Weights of a small GPT-style language model, trained from scratch on English Wikipedia: tied embeddings.
MLP neurons of a small language model. Each row is named by its layer, matrix (up: input weights) and neuron, and shows model dimensions 112-367. Each number is 128 + 24 x the weight over its row's rms, rounded and kept within 0 to 255. Numbers have three digits each.
After each neuron's rows, "fires after" lists the tokens most often just before its 100 highest values on Wikipedia text that the model never trained on.

L3.up1542:114119104097138107129155161127150134115163162117135129117129137112121164059121106115100113127096127088115134103143126073120060121144121136160156122132128098154157110139099120149108113148142113121114147131142139121116148140108140146196135116101121144085139089124169106108086168122118119114108091112155114149169131124099148116114100122141107137100151101140178119146174165124144166119127086164137141132137137115134096121098129198144141137124131132114087131091119098134146147115164114101110146114057124183165115134176163112109112134134163161072154149154160105146080134153095150116118112099136150118126141069108111126122120105179140107132102105117128141096152144156145136148125137143141179118116111165129111150125128136167107159089152135126108144140145124130127121177128134
fires after: " |", " m", " M", "m", " Authority"

L3.up984:087106162135083173140088103133112111183145097142146177113151117072124163159092089166158099126151110129139116124130107157166157102125135083148107160088141076192142103105137127144121123109115122139113103123114117104141138122153144146157141143097160183119156155143159099149145093091139168150147107086124115167129103151182094133173144127084105129122150137128146128115128174115145096118129161133144143129131107071122142150119131104121119127154125122115139185131150142118154172138102144126104109090103123124143154132114155120143134133143048119105090117097163180127115100147149104130117099123111131152136091142104101140120142119127110131116163100144133123154131124116143165107084126160131171133114163135144120101121161120147109119111124116106120130147137069120135110180126136
fires after: ".", ",", " (", " |"

L5.up906:131109128135142136141126101087082152120110064129129123132130116117115093153115160174101123130153138091165132116119168148107137117153166118098120123128174122171137114121132139146135104135101162125119131102082138154120174143093107142132127122147120117134167128110148152086163123098092122156098143140172117102107128121124122149120141144094125150147079149118126119090118083146109138083149152123149117139073169138109122097129119121135121135146095125121174168146107101099118095149122139112136131135128131152082162135140110166120135170123084153108154097122128161090121158132132141108141122126140134150143123107128130121091156125136105116089137101147171115141120122115115110111167069159121066108107095132180131149143144134194136104140126101140141127142134134139181148132128132
fires after: "."

L2.up903:152117078146165146141134125131161176119191143128138114127095101131161095138109137121103144152165105176116135141136124166117146161151104145152148142132134104152127136114140095144137110159132096135144117135121144167120124151136190149111128096159192142155099142131150154120196138123132124161134107124131126085147116114120132084129130122156098159116146150145143126128144142174157095096134113135156105148166132108159111104179135117088114145160143165134143091144171092130118096127142135091100154138132091127093112168145136095175126164159079136133100089110142162110116105125133116157150175122122125163096110091124112129125144122096135091138115139121086160121141094138120132136128138150116160113147112114089087147121102117111203162128112146130160131094151160099158113162144129
fires after: " L", " l", " C", " P", "L", " p"

L5.up1239:131126137139153105163118111120116137111118147149145096143105134128179098108150106134131149115136128172134123114145130085117129074106127125165133137144122112117109141122099159172134123136151178121108135179135161185151091143142122139104143158137087127129104120144129073139078128126142129116144122119105177180102099148111114074144142132075098106115112128115126118102134100170140107149064140130107154102085114121126161145117129130118107144083118136130105095119115153141095164120140126106112116131136120206074100173123135129122094125124131129100159161142108091097164141145134108133059108191179130164106103114122118176130108103099113149101134117139134123125118158161107131111131120134087130108117093151141143153133120139096150104083142148114096113155104115127134150118123113
fires after: " K", " P", "K", " Puerto"

L3.up962:108122119120151121147160108108127165153088161116119093147147102145141147139171118119133164110107144110137131108132128144113118123083080103159190097173114174129124136112120126166174130126130155088143111154138131103160153141109105134128136129115153146108117109106133160138129161128153167140151102125096122106112168121155115110089113124106108086099111123129091139166119156103106091144116172111121145073143129099105149073096110139120123095174148141106129123133135135119124146109123110138128145105156141113098135110163098137126139123089104148144136119134154121081133158088103160118136126133080080114155116122090152113233117173109074149134157101115178117110170115116109148149108135074092105092148129141144140131166136182131135147131161115111105151111127134089098123144226095
fires after: ",", ";", " but", " and", "S", "\n"

L3.up658:109122155107118116121141117113113124132102094141133139116104159116132196164121103132146140160125114119130134135110124123113144128099122115148119110131091126120140137154140171127098131139126109119113142101104105112135128096105109167127108114172114141155102102136170091114133139163210170153140110138137091153161142120077107135124133133124164115104099111141145129081110112136130197134144131134157090117136147127132115145112133144148108171066133191156114157120110130136114117172109115093170150121090144120134104162076145139100125148121141125117121151163124145112105131135103145144116107155139157122178108117086116122098122126134095067128163121177103120157129129124118152157110153127143156100135071154121124124185130118112142099143177155140122127159133119087104156136165131
fires after: " to", " in", " must"

L3.up714:139127135083118126117147119089155137137098155137069118112118074116143103119119143121105104139124121122092153121097125104105128112111160063195109114132187126167171091115103085149129169091123104116132131136165158151147129152115080123154108119126092147131122119148127135110059109157146168132097155155117151080103087144158094154123096175128131143175133146157138136094102171103125130119101135126132130106154161107118168097127130105178147094104127106166112108142173128135125130133139122119079134108135108172123140082134096144155107131115143117111100145119203111173127122103111146105105086137122117144149115112119132092149109179128096139106159106153132140096154116126090154166111158145086138074157159126118106094132119128132102114133147131127108140125115129148137133131137126
fires after: ".", "C", "R", "B", " (", "F"

L2.up69:120152174112146159137114138118123154119124152119124127111112171117144138097138123142177113137111099112161087100125130127118129081132141100134129137150114141150126119175154141080172152124124073118122129103105066174144114097136153155118113110143135141127152150128125127129138135133157136134171079157138162201123138136097126129174110161132147092112139152085103138142157181138143100111107139098130135115113093131142151116115086093133082142147138165156104142144105143114115103104143128134167143119128133104144121111138130148125140109154134122147126123084114136089108160135092115156130121135133139169092126144117080174091126143096117109148128084161129128129146178159086089133131138177151171105134136147107116122128090135116097155162147133116134131107095133116129071160077113
fires after: " to", " or", " in", " into", " vs", " for"

L3.up412:067096141139080135117140104146182117162130141123140160153133112151164136124154153099093168146085154113107131129098115123130112143127097136133137073162137139106183134092135081139155116158098121128122102085119105134122139156124104124168099130102155114148118103111109145130127116095160132101147160108118111135134117141101129149097058137150102148124158164113155139095111110152141131106140111145111108128116084083104143134143116123118111117123104185118126153141148135172149151140115112134180159165134124162137178162121165190115121134143113117128156177115137121126145105145169158132116158122119169119156097107139162110107112147122153154116149164108113143155108139096075159118137121160097163128126166142137140143118124101157125117182102145115165146137162113149113073105135128
fires after: ":", ",", " +", " −", " $"

L2.up329:136123170146157109117122153118137164117133169151153117108118115083163107157151155121149109142095124110139154118165142163140114099146117120080140119124153086131129114151109154145108136139178111123149167118102100093144082115154118129129129138168097168116158120125087113111124143092116147146110106112142152115142112115097113127154130109124150119132122127098129102131085099077168137091123143090158106139110169149124131135144130138142143137115154128097104140141097076123136094149133149122143127133153113107186162098111149125102107167116122132135117184148103125126111126158164132104098167100143096122193123093119109137127078164110144111095164132157118118129131109170111093105158135136132084149136127117140135137177110125143113166123145090153123130127106075083129106168121083
fires after: " in", " b", " In", " m", " cam", "B"

L3.up1510:154119114092130118145115090083119126110127118092128149108087161136154137137104132141127126160117139108125116127127118148167124126086136149116124110132102111165113154127123126190153124126128094160117132120111143096119098154157113156128124145078159106108139047083150160144114138146122161127139120113156114112133119122118129093121124188163097118142144105130137111136135099170133103197116101161140159127093168198129115130096146160094176145135143171116128167124120103137117116116149134163166129145115152108133107123092131132143129144154130117097171137142130148132152124119133129101157104154117121101088124108121130102155030132147157147163142147111100102132114153138144119082159144118151093145146082122135100100121116096185095148111131129087138124095158120124144085138145115
fires after: "\"", " ", ")", " (", " Al", " 0"

L2.up322:105122080114163081101114130143131154148133112130135162154147143097113129144159126168147106128097127118142134120081116142144135096118114162148142108150136123129128139121142139120147173109121108164121120145182128094126162131135086121167148144132148085143135104115124136081113131108141162074170174157083140139108126166132109128170112167102164101070121119093120114157114134107157100133112156142134115106142138136093140100130112114141125097147105148103154156134152171147130142123113164113110161102157134103111110157104183089124117078161124111139103112120149067126085093136141122167135147119127111165125169127105159149129078109123154148086157110133097138108067155151098158123139112143116099106157121119145130141072124149114116161114118144115133112115165145139101116131125097
fires after: ","

L3.up449:138113147141109154106115143101163130128102130157134098133118091071141188116134147154088097124167131098151157112137109063113138161139089131159128148123143168178119104126106083106091118132116140125146098093090116140102153114096164119129111171137132143136127133136129104180100133125139163178139124109150111110166165100154190148118123128112101136133144179150120081174115101084098117097118139143113133143167164132104157117115158125110096164125139131110111138101108101147092136113132110107127132118101070165127167110141148115117143144088091149104132121107094122117184104098143132128157125111138104117092114104171123159185173123076137080100171170122123131116089130095131138146149106127118129194099116138158111133106153127163170140141102142131118101168124115142126141116154080
fires after: ".", " first", " that"

L3.up1665:105131117130163126113127144102150168124112119122123166142154080108132130114147139152125179141159131145150144138170121157121176098128106118126127137164111143155129115135101180115094181157112133147134102166131145136093120085125150164131110113156107129131169154111111162127137179158155151105106109103109140134107141125145144096176129168121117131116133173153141166105130134102103137123186133119133131133130124144150121153118124138155141137107124111113099147156132180128104153197150101114110159100091127116138103140156181136117109120101128119121125077139106143104106073147125096132083120118167133159079138121087081133111105153132148139188130113114139175133141121148113049089128091132103151102128106113135119176186127130140130135122105093112084174142143109115093155126087108
fires after: " K", " k", " P", " F", "K"

L5.up711:107122114164134144110123170103108133103154138149115145114131115112123157103147135125146138118140115126154146133106141147117148145132092089110111123131145133122164112120127119127077149107157131121135109112147162120130107139144147175151158119118134137124112182166128146132124073112128098108122083112124150161115118092121115171135120132062149098101145172115117123135138133133168117114118129122100105140117100149111122116102144104085161126065108095160136104122097138129075086134114188129075137096158117172125150151195118132169159143119125120056113098127114131143123140188121076125112149150122127124131112176139134125133135101152084133174130156126181132132123114153138111098111115119056159134116127106107100166151115169114174141109084123119181094140108139168141154101114114
fires after: ".", " con", " ob", " Im"

L2.up1600:113104143165131146119159137105097124129144138109148090135109175137156120103140110141107129122122078070127144173139110127168113131173098170119133186141107124151138118136175096128133156117128150117079105118137169113113153129129106123119097076150134140145150128147135141129094129134123127129152098109124116143135089100088177100182104123118141099141121145144152119126124138193138133150078102117125120124145097109142141175111151155115151113144145147116094118093116127122118152146132145126130145136118102141104127122146109146161133125134155164144086121168070107172132098111130124129129099103138122129136127173105083119163142127118175129131158097133125141118094077142136116130140132160103101202146149160166125139145145143107102130072167132126145114112091071110091124127123084
fires after: "\n", " (", ".", " [", " |"

L2.up75:115157125108085145110159116132127160108138174123097129143097147098107187086106105083120149111133144140175121096105114139114141119100124143141096126143102139098093141127122176136121124119139098159098113106133151165167144119146136100099108143160137122146110154132137144127095108136116141158095138138123101192091116118133162136144106082097127123135119128104154146137105123174126114130132091139119110108135118126171085132099124126073099115146114128108064124159110146120144118141086165107171124139101108124166168133150138076166122130151124139157101116106138098103119120102115102113113122120154109160109133165087115141108166131078149130138144117132162152123167088113128121115144102128163136129134140147135136136143145134128149113149148136114137075130129103089092097107155127
fires after: " and", ",", " to", " (", " in"

L3.up894:157117125152100122119145114137093112078107156133117125157115149121119113200127129104085124130121172095135142122134159161122169134090099115164148128129143115123115131104120119127112097111146118152126118120151103143141125132147162120142153088143122109093149123108159125122142175108102101126120117169105102117123148097141094116114169099128124111120150142139110106164149117159130112144099100176148133143151149139178128162143120175137117127122132136154139154175117090130127163143117127092144118146136130079126101125142140181164114125152111140131148145105125148106151119080084092126100122111142162134131118121125141131133130162117115122122112125142140146108124102116114123125108159138130124138103128131119090120071150152140139112114165095116157053105117176140151127148141096
fires after: ",", " and", " but"

L3.up380:109081151145117132122133115194124132130116144108126156133121076128140163098153143171137138136090121124115171096111112142133093160117153101145125111136118137131128142120150113112117074125136132135168109074105120139159117109131144137151141130162107138109106143130162149160159115168124139165146132118127113135124146148138124121126115103123118154117135097136168162195108119139135148127070143134129122176101102142133126141161159178172124132123137159118076150116098129155109105132133139127129116128139116090114104142133091154147154151151104139117140134102164124101138107132094145154101172181153070108179166103100147133156138134093149145126124132145122134127176155143119142104113143154122133106121144096137110156168092116157181101118081168160113114109086101146114150155168091
fires after: " B", "B", " Be", " b", "b", "ab"

L5.up254:116120094138147092161102106103173124150117143161155163119120103141162147072116110117129167157147135109130129138112090115099151111120100110169138157140134170126116125111125142183120146102096130122148147096098086105137140140088113066134121103141132162103132114137121133156167132130153118114134113124125144141096135125126106112077142142111143129145130097117117125092152102130160106120104125088138153131099142146095128125118162146105177108128109134134140091121160140123096154158162162141104120092141108132190142087147140105115100135100116125108144122142152132201123143130124109110139091146130143138115152131141115107136098149115117174135097160145125113127172148134143122143147110106122147152095070137138114141137126130157122144093121124108110141113152060168107119101135106
fires after: " |", ";", "\n", "|", " No"

L3.up1099:130125133139088110126178107134131155158100100112137172117111109135137163110119133178177141149139125082101100122095109119155097118118100163093142112127141139117125079137138144119109162132180132097150135106128124142153100093126150162130147101117140142092120148149151125104123125152124069162082119150080098133080110144104120123141143127084121125129149156129131087104096113117147113137122070154140133137139162111127142124112143069097154120075175158090162142120106113102145127185110104111089112132138154068172118097126119179155169120136102118126120162101119149129143082139140109158126124130138146120132139120101110166092152125101114133094106100112122192139131084155170142089143128168102128103122138112130096118150162161091122180126129138143116109119108106101142134152134109
fires after: " |", ",", " Total", ")", " "

L2.up1041:119128092103120119104132138125145121128114143148110143094151082111145144136091140155131138125120134112107137146124123148155153140127114168105162115132147135136102128122111117131143119141151118141124120133125143123118078074162165124161117174135107051128143182147150151146121083151132164117103165139149146140118138112127141125151117115125162125136128164124126146191111157085096181133135149156108118145123143143099117145106137110160093100186145120088128101170097157146093090146121155123139137111141110120114129104117078104124118120116112119094094141166134135200112148143130159148065107133112113117080135079102158127109141154130112097212155088148180118158157129151104102142131113140106114120115110157110099096059111133130140122109172110137119130148109163091086172101116063
fires after: "M", " M", " m", " In", " th"

L2.up470:163109083137106196131085145155137156186176081094111129115139127145133126147119136091147126103143151174120131119086115084156105149134130113139081156122127140090129153147115158149117142149144097118131146080112092149096125096114123144103110122124085051082138128206163133113106146078112143128129141120137143100085114108128105140138109113139149133139133126157105130158146141140124145143111130168124116127112106104143132119140109107131137145097130135124159105114106149124109165154100126111130162101127137141121135139120141118134122093094110104147124114092097156116102127054112128159129125120168131162128108119126124139159143131149161120150167162162163098142137157108109141102109148151139107104120114136107124095105100150101112121124173129111120096120141131172162147144131092
fires after: "–", "19", "-", "196"

L5.up967:139100076140114145167129152130122128125109105157134132125089121097159143159144103130130092127168129116092117143144158149141186111125108145111184123128121128131120131119144099163159130127102095132120141179109135146162146127099092139194101126108119112087083216140102141105101124117106183139124084092139143148134157165124122117112111115136137098116132133177151112139137128092114164090146148123157128168083104120129132076128110122180129118085089116125156172090104186132201131136094157105133139106108107127097126124169100137130116167116131112080152164126141116096129145144094141119156132116116119157165110151145133158122137104141113132117100160172155125111113135119119135132124146133108142100123086128113148109092082177155116143171126132103195114120151134157145137131151123
fires after: ".", " and"

L3.up994:154138087152131129123125136157191138143141138133145122099136097131140139167096173111115104115165148142161118125111179115142089102153146130094129158153139112165109122115120131158153132162114108171110144114131113164115082152159142125163153118092115117093132136106143157115132134069135159132104124149149163104081084116113120126157100086147123116131144074087128129104099126086099118128123107153121121148134104127095117093143095128155115103109126141151091128170133126111105162095146101163143140111135138146095106137113143093143140103143115081152093112100132133112147098095089107090100110172178104115154180160103154163097134132148141131144095201149125149204180142100097128123102125163160115116100141126077139144095108094128131135124162115123148111148108101150137118092146132
fires after: "-", "–", " to", " |"

L2.up1414:157084100116125130096108142117120164151127125129109149143167165080175168145130166131118082150087087147140148091142095116167052134120147159155121121139137159104129124159092126085125146131125089131111100131091152168171086114147128113098078100149067125124120113110151149137131078114124150145122079097172149124153115084121192161139151143131125119180136135106132108135120138152162157133111129138135120117110119151129121103088111130105137120121190186207151120157141159121106159092163121105153155127149101145123111150126092111141128101106145137122118138139146155136101169134141113120099087135101114123128128163142097121109130136106137135119161131152137149147145134097124132116126154138113118088155115150079141192145113149130127090148140124094126110086110116106099099106139099
fires after: ".", " As", ",", " Bec", "As", "Al"

L3.up1525:149142129140148150125106075151111129170108164174140143107091158125140126125092151153096137119168129145081107150111080079116121137160128120132172066112106104140134126174139137118158127105132131102120120138136111164080126096107092123123098127152155100099135176117107095118167115172103153139117117103114140178143128117123136133114167148134135144110146112144151120112147139123098124080114108106099118136113165132153101133116132110164120125125085117145139096182156119139143132184137092124109149124088138138114136133113121111129123130142079143143160181150100139104112164115120087122127128113087100115106149135170138120136136140126107115128155078075137127119128102094122135119163115146103131108156115156124141133145125143135133092094143168107120097118153205099140128114130146
fires after: " H", " Sh", " h", " K", "h", "H"

L2.up124:164113120103157114129194143115127118085123136109149132089141134097144163071111097121132138164156131126104128103118160163133107102147091113120076138131163130117135147091118109115146125159106114124169099147095135105132099115149112131138104145117147110124150140131129126097104115183119198088118153155113117147172137125125092133115084109115109163101158104099144123087119135121116136142141084142112136135122097152076127142184143088131103150095110151141152142118103106130124134123109168158142089134079141140089136135106124147115103157088098058145117145138112120109106141132101102128125119108147126132180139125110145145137121123158154116118068111094096147148118110102104115129135114094144148107164089140132144111128118085106166102133170128139171140177149139118127133138105119
fires after: " (", " not", "-", "–"

L3.up1193:115175160133150092107118157118135102107137153126134127145188125095140108157119070134127129125118148125077121128130152117138144104127152136139079159148139130137080111137121118133093109132140109131128095095128079143144108146160094133119138161151175122098113124150141145100127145131123138161147124168106171113130124137120109116114122131125142186081182129120139185157157120144138138156141148136123132115103136142120092136118145130090164117100104113118152084089120090136130114119108120144168138143130116165177138157121110111135111096111124113133083097068104122124136129136170131137122135125200104128146143179105084075123144094135108150133102083127114092094146157133157086184096136138165133185112075149113132145096124086098124162108134150083126125124150099091138104168167125
fires after: " B", " D", " C", " b", " A"

L2.up623:109070160189100176143119157106137097154074093116126121129121119171113119156106134144114166185111112071132116086114118128146098131138131095157145153120093122100083094119138164108160121109152160173118102147098127141113129114139125159125161077132104143120124142147160111138071109152170130114132131160184159129087112153132126149137176126132153152184088130165143149132112098129072120140094103129089113109144132131156123116138081152132134107108105147132132117126127107121141134104116142172171114133153083145091118137138135117148113150148172123116118158111141146144139152077132106153084120125149125114147108109121097143117114093139118173101141126134131150178110159151059148111114124134092106136181111147148148144125092154096162155148125085094086057142148171142093135108151120
fires after: " and", ",", " before", " not", "."

L2.up1387:130147082151178060157110167103107121122108121145134065133087077151133114125138108137183108151140104061149123105136139148143123126111128118129109093142145124116152139152128078167118149169124117125122127121135125157103120139140132129141118123107122118130128173167100136121074101121110134177116110147131142130109149121112133068103118124114159156099136108127116152135126131132139135118130172134082171113166119143141114116173101124152166153145118143100153146046084142115112100135110159099165146150125103095128141142150120153131107124151126147124133116126148152150133135081145142126154123152145153149172102115153151138105124063120162138135133129204085162105137180178097111186117193142115102126112136111134088110109102108118163092106134113130118155116091122088073130117132144
fires after: "M", " M", " m", "f", "or"

L5.up1541:164149165121128162152168120115172121092097159149153134132147133113139120101145134161119101157114091100135128156115090126118141152159124140134155145106078117085109130131140140137176084145148138126094090118144136154111099129101131130128122120099121111129136130145138172143092137118113147129107112109155146110151144155112103143130124117093127193143124136126072132070085096143088109169114143183129118118110124115090128077194147139102168120080090143122136108128125131128134063144088125156132137148133156166132133143116117116178117110125141120110157124140154079110134153172170121115174125158130071120112094156119135119092128132139165099104127133109129113078128148133157132151123126137138114126135114165081090132137109097155088151152160163111149162103127120149073144102154117
fires after: ".", ",", "ava"

L3.up602:081117137158144148118148149112189165148114171119121122134088103157118173142119135125137185126114142151159125106097126163135105165117116150179120125123157164131089159087147156102129131120096124165107098125142112165116119206090151135167135122129108111160124129119097139127160119127109109124114112131113119141102147113170141150179112137129137091093127124112107137113127081139155104132108091170121121124164148083139166140131143123106141137149184125120134103155106191141108157078101111110119150117115148110088128172137138156119169139142116120131145137105108114083115129146129158144099140151132114147130136118125136124106162143142077131180120123091109148127116173121158127113112131135130101152115126134130101107102127118168118112166123140099141134104138110135112123146115138
fires after: ",", "."

L3.up552:143130080146127124156141102099133137128112086117112147155121166097121135125104108130113126137156164169123110078169141122123052153120113110121108093111147139102079145091116135088112158124148102148163123134121087160118121141189121159121133112140119104134112155112126057105108154149129138064149165113123138109137092129122136098174142120134097142126159159152131137128105110147170150094125081181115136176110163071183131145160127124146123119173125110117132163133132117140164122131139178108144130097092166136154142162090134141149156132129145135070111155113116126079154117082119134142114109104133147133144138096097135111109166127108152140101122153149133101196097137138105118146141132103125163119097088096101165139127134157109123105152148099126101126133133122101128141133138104
fires after: " ", "-", " 1"

L3.up680:168126119113169146153100095096116117107130121120149127146178161166161124155153134061119118097166161141110122100171118178127108130136089152144098126105077115176120148136126131152112114113114098110110152128121159131131111132137142115135113147160144104181142128139140154142138146174110139126141102121169165103138146159115172169134154132143139180155113104103120142131106109126121085135078089103135118141153152141160156151146146140137126128084108149121119130161178151155120147130120119137118128120108076169107129132173115136121153082144106142130171147158147133195185106108075110159102143158094133113092152165124082126121140117120130113143146169124106091108173106107105112093129108132094124113109141134111144148137148135082131157111103132146134130161111139102104147094140123
fires after: " C", "C", " c", " Car", " McC", "ber"

L5.up1088:168109101172059150150137162161126149125132152095173135120160101159093106109127111150112117137141130080134137117120167131132080106120127100115142138134161116162144124056121076091121086130124154132172134122094130147166129131158119131111076123154128137115118112127114113159096120108140146141100131112157123117116118139138096138094099110135132097138075109143134144079111140108141099107118122167118115114137138116133173111172147135139157132122109156136107154121171157084123146108085117128126113100127070128139170141182124125147156151158134128077157175126167096161157100121116084133134110167142133126137124158139140126130110104105163148106123166149152102127120086108151137140110113102066110129120110142125100107150099136108084139127149168129098110108117136165129121137099116
fires after: "\n", ".", " (", "\"", " |", ","

L5.up497:123116115130138116066117096119142112122160149119155086120135092115139129142109164114136131165199090110137086125160126159127150119117148093124128140108157120142131145133125077074114119146088144113102129095085132146176170173110115131135129151120115083152114148130115138159098123117115106099090126086050115113095090124155119115118132112108140105106138128129113132153097130125132151115104133158134099146116149146126144116106137110114108053178154139147085099123141119073152102158129087150153123146126140111136151160200071100132127127098148122154125120128148090144105136154145134109099122101118133116118137107147126144153119124103168128118114119177178091114161090148131093109135111161143160175134124171119134157150101125096090166146138154157137125127121090095104137123128120
fires after: "\n", "″", "|", "′", "."

L3.up1292:179120147101152156103146107136090137081129175092129102119126131096123160150103118134105072115134118146128105112144079138104119134168132144138121110106169106151097124157108128103129106107123154134134128098126091108154151149092101118094120152169132153151124141134138128116106096111153186101161127132129189135103120137127110141148123077150114145129119135119143168122119145162096127111080105125134126140147170105157145133138122137133149102132134129094179066136137111145186129176158135127127110096145079153100132142125100103115141163104142107096103111089128117191120171140176130134103142138139149122146075133147076102182108116123160091102145089104106121070143095123097127139132130130131162095148120139160126130118127147110090109115110116172133122116104097094183132162172122
fires after: "L", " l", "P", " P", "H"

L2.up1094:147121082128152138120103105144160128140091140200095151125117101130142122166155154053072186153151181118093116155129119140094166121130129185125139120119181141159141114152113096077114109130101083170145124160130120150166152145103113146148163124092147139120123133161102117101135113156134127175159168137112093146135116106130129133116090126107124154108144139124158104088130186140069099185115131136146139117126151140112147152157112091110135155149124124102092148118103117160092126133119126087156148080150088127172135142134124103145117139130138120125144144141133125124130119121146154145106079131127188140155136116106094136135151089137155088095124137154123156123126129108107140115134158127110111119133115143140105087133094106146143086145107101112179099098057111135129141132120099
fires after: "-", ".", "/", "D", "m"

L3.up933:121087109164136098098101116106101086134143208101154144101128120114118119133129149091134141097148127149162108122123113145133130144134138098132163164107106131119124114132141093134147133177083148131156126147114118122108078121139169127118107182089135082137119150065149150129085138109134145157132119126128135144161139111120173158134142144116103096150116133135149119103130161160148083160146131105095118141130131104113128106112122117124098109111114146140137161141129108119134138143124109149097131147098151141182125106148121110122106139139138160092146103153090112166131078136086139174066123167122074190146173081150150106131129117140153072145162142148098120144130113125180103140117124160155127074103127151118067129134121124151173145158121100153135186132131132101116092081168126
fires after: " G", " C", "ac", "C", "G", "ig"

L2.up537:137079134133132188087173131127149149071127084126103142132148102140123169157087148181095178122111128117172137098089093143115106142141146160152159114155079112126133159117115128091127145128128145140162137150120148144150107135119118116167154131183101137121134115155146075162112172118150127159121076109134127140139153107127090095082165122119130164145097111122088095144134149139147100124090129117111143149149130102120055110153132125084120134121100131127088125152110131108134126112141140140132171149114098097132147124085162142119129164117121121122138112144135134132122150125129126144108161175080123138128136136132102182131149147149142116098165103133170134087051152138106134124171140123107115114141144150149145095150133134123140129142104150103156120104148130116086097187148089
fires after: ",", ".", " University", "th", "ount"

L2.up1194:095116097077138084154185132162109115132141123108111153114129144096130137073104171169098112099113146149170142123140112127163112127149116148131120123124124155132138127149167093150146128152111061088147148129159157143131098177085121123156114128115094124164130114106150174113084142153126120092113142133110118113142147099184157092132135138123161117109130156123154079157141103128138081127143100129102112150084092173143122149119150075128126103121114139095106126122132128106115117146147146122102133168126108096116120147139143159148140135175112139091114116116133120105128127151103114174122148101104094091135157178136117159122109157094136113138122115128134115116099154110203104149126115125116133123104112144164140111113158138096154133106117133150157138129102088154104105159123124
fires after: ","

L3.up639:174146104162130110155120161096100127107135097119110125104117076122117145132082140138099183071121143106134048122137079132116085135111067137164119081129147126154104150137138140161149085116138110134110100118155089142139137125103141137132099094123132096161125107113156115160118198119108117103134112118118112135097154100088114125149135107133131121142157130168130120144124118141176156186127133101143148113157072142161145185120134152107159124118151090160129165150177148109134144140161148111129138150147128141102107157147106170100105107136141151147127144150138120172102135102123123104119104130170119105129130117091088104133136151098175125132111151134139123127152136118133151107128117110117134136086102145130120135103120138114131157118140117135139143126157145122108151154142143
fires after: " M", " m", "M", " comp"

L2.up670:069084076151132132109146118166123145137113105116129149119112124107123106110146159118103164115144138118106135119119124113136135116136136120155141109144140132150145100124111106138083101130139115141134100104114108134123136128092143135132145118146094147144138125141139098116123151116150125111139181138132130114173142149115130142122118103130125138178166173128133150144110096124122115174128113134150130116143068146089136126166155106104143134101105150150105122136182131123127091091132161111128138104153070142160147128124095128149109074144135137124111154161158163135122105124105146119123147154101150126145135123126112137176145139129085110114103145112145113116077100072102109143129201140112137135105092082080120097162136120118114105135113127089142106137070148125160150178120123
fires after: ".", ",", "8", "S", "D"

L3.up1598:162099156128129107087145125119118121172153149202141079121170120148157132127137082139115142083117114152082091164112096154132107121142098146122152160110150156137164083203114088163151180126124129156110097127110118124118155118106160143076128126155089099163130096111123098119119156088146169142134135118113117098108116129133171177125092126158175141129135149154135131126126150133114149120160121123129120099118144137144143125125131120104151077161105125155133117123133083160153093131093120179126175131141128120119116143120130177121154089147138114127111131142132091165094176131133120132118103129147115127128117172102135141105118088091113128148161128144108126096100149092158154095121131157144119122172069142150118120120144100098140110114158131132111141100164123100140137096144122
fires after: " S", "S", "R", " D", " s", " C"

L5.up1010:138180156102165173106124132132182106139126132111118129133140100153110137109192177106087111149150112122143131155116150141145132083141139122099168095151146159126174138110132120117110132137129149111110138096150108132060142086108055151103134134102112135144129150159146138119172112140134141118123113139147152124095120147108138139140128120116092114138152149148167138112146159164129136136150106120127172131116147101107107156126131126178108106122140123117168140147093140145142114130168082100166114105126140155120163161152111141171091117104098117112130112140148092135122131121158145149136116115098124142129127201138120101100127163106154123114142151115087100135172170107154103099139125119129129127123115150154098134160136082156116105108107085121120160131145171106111133158161184
fires after: ",", ".", " Stev", " +"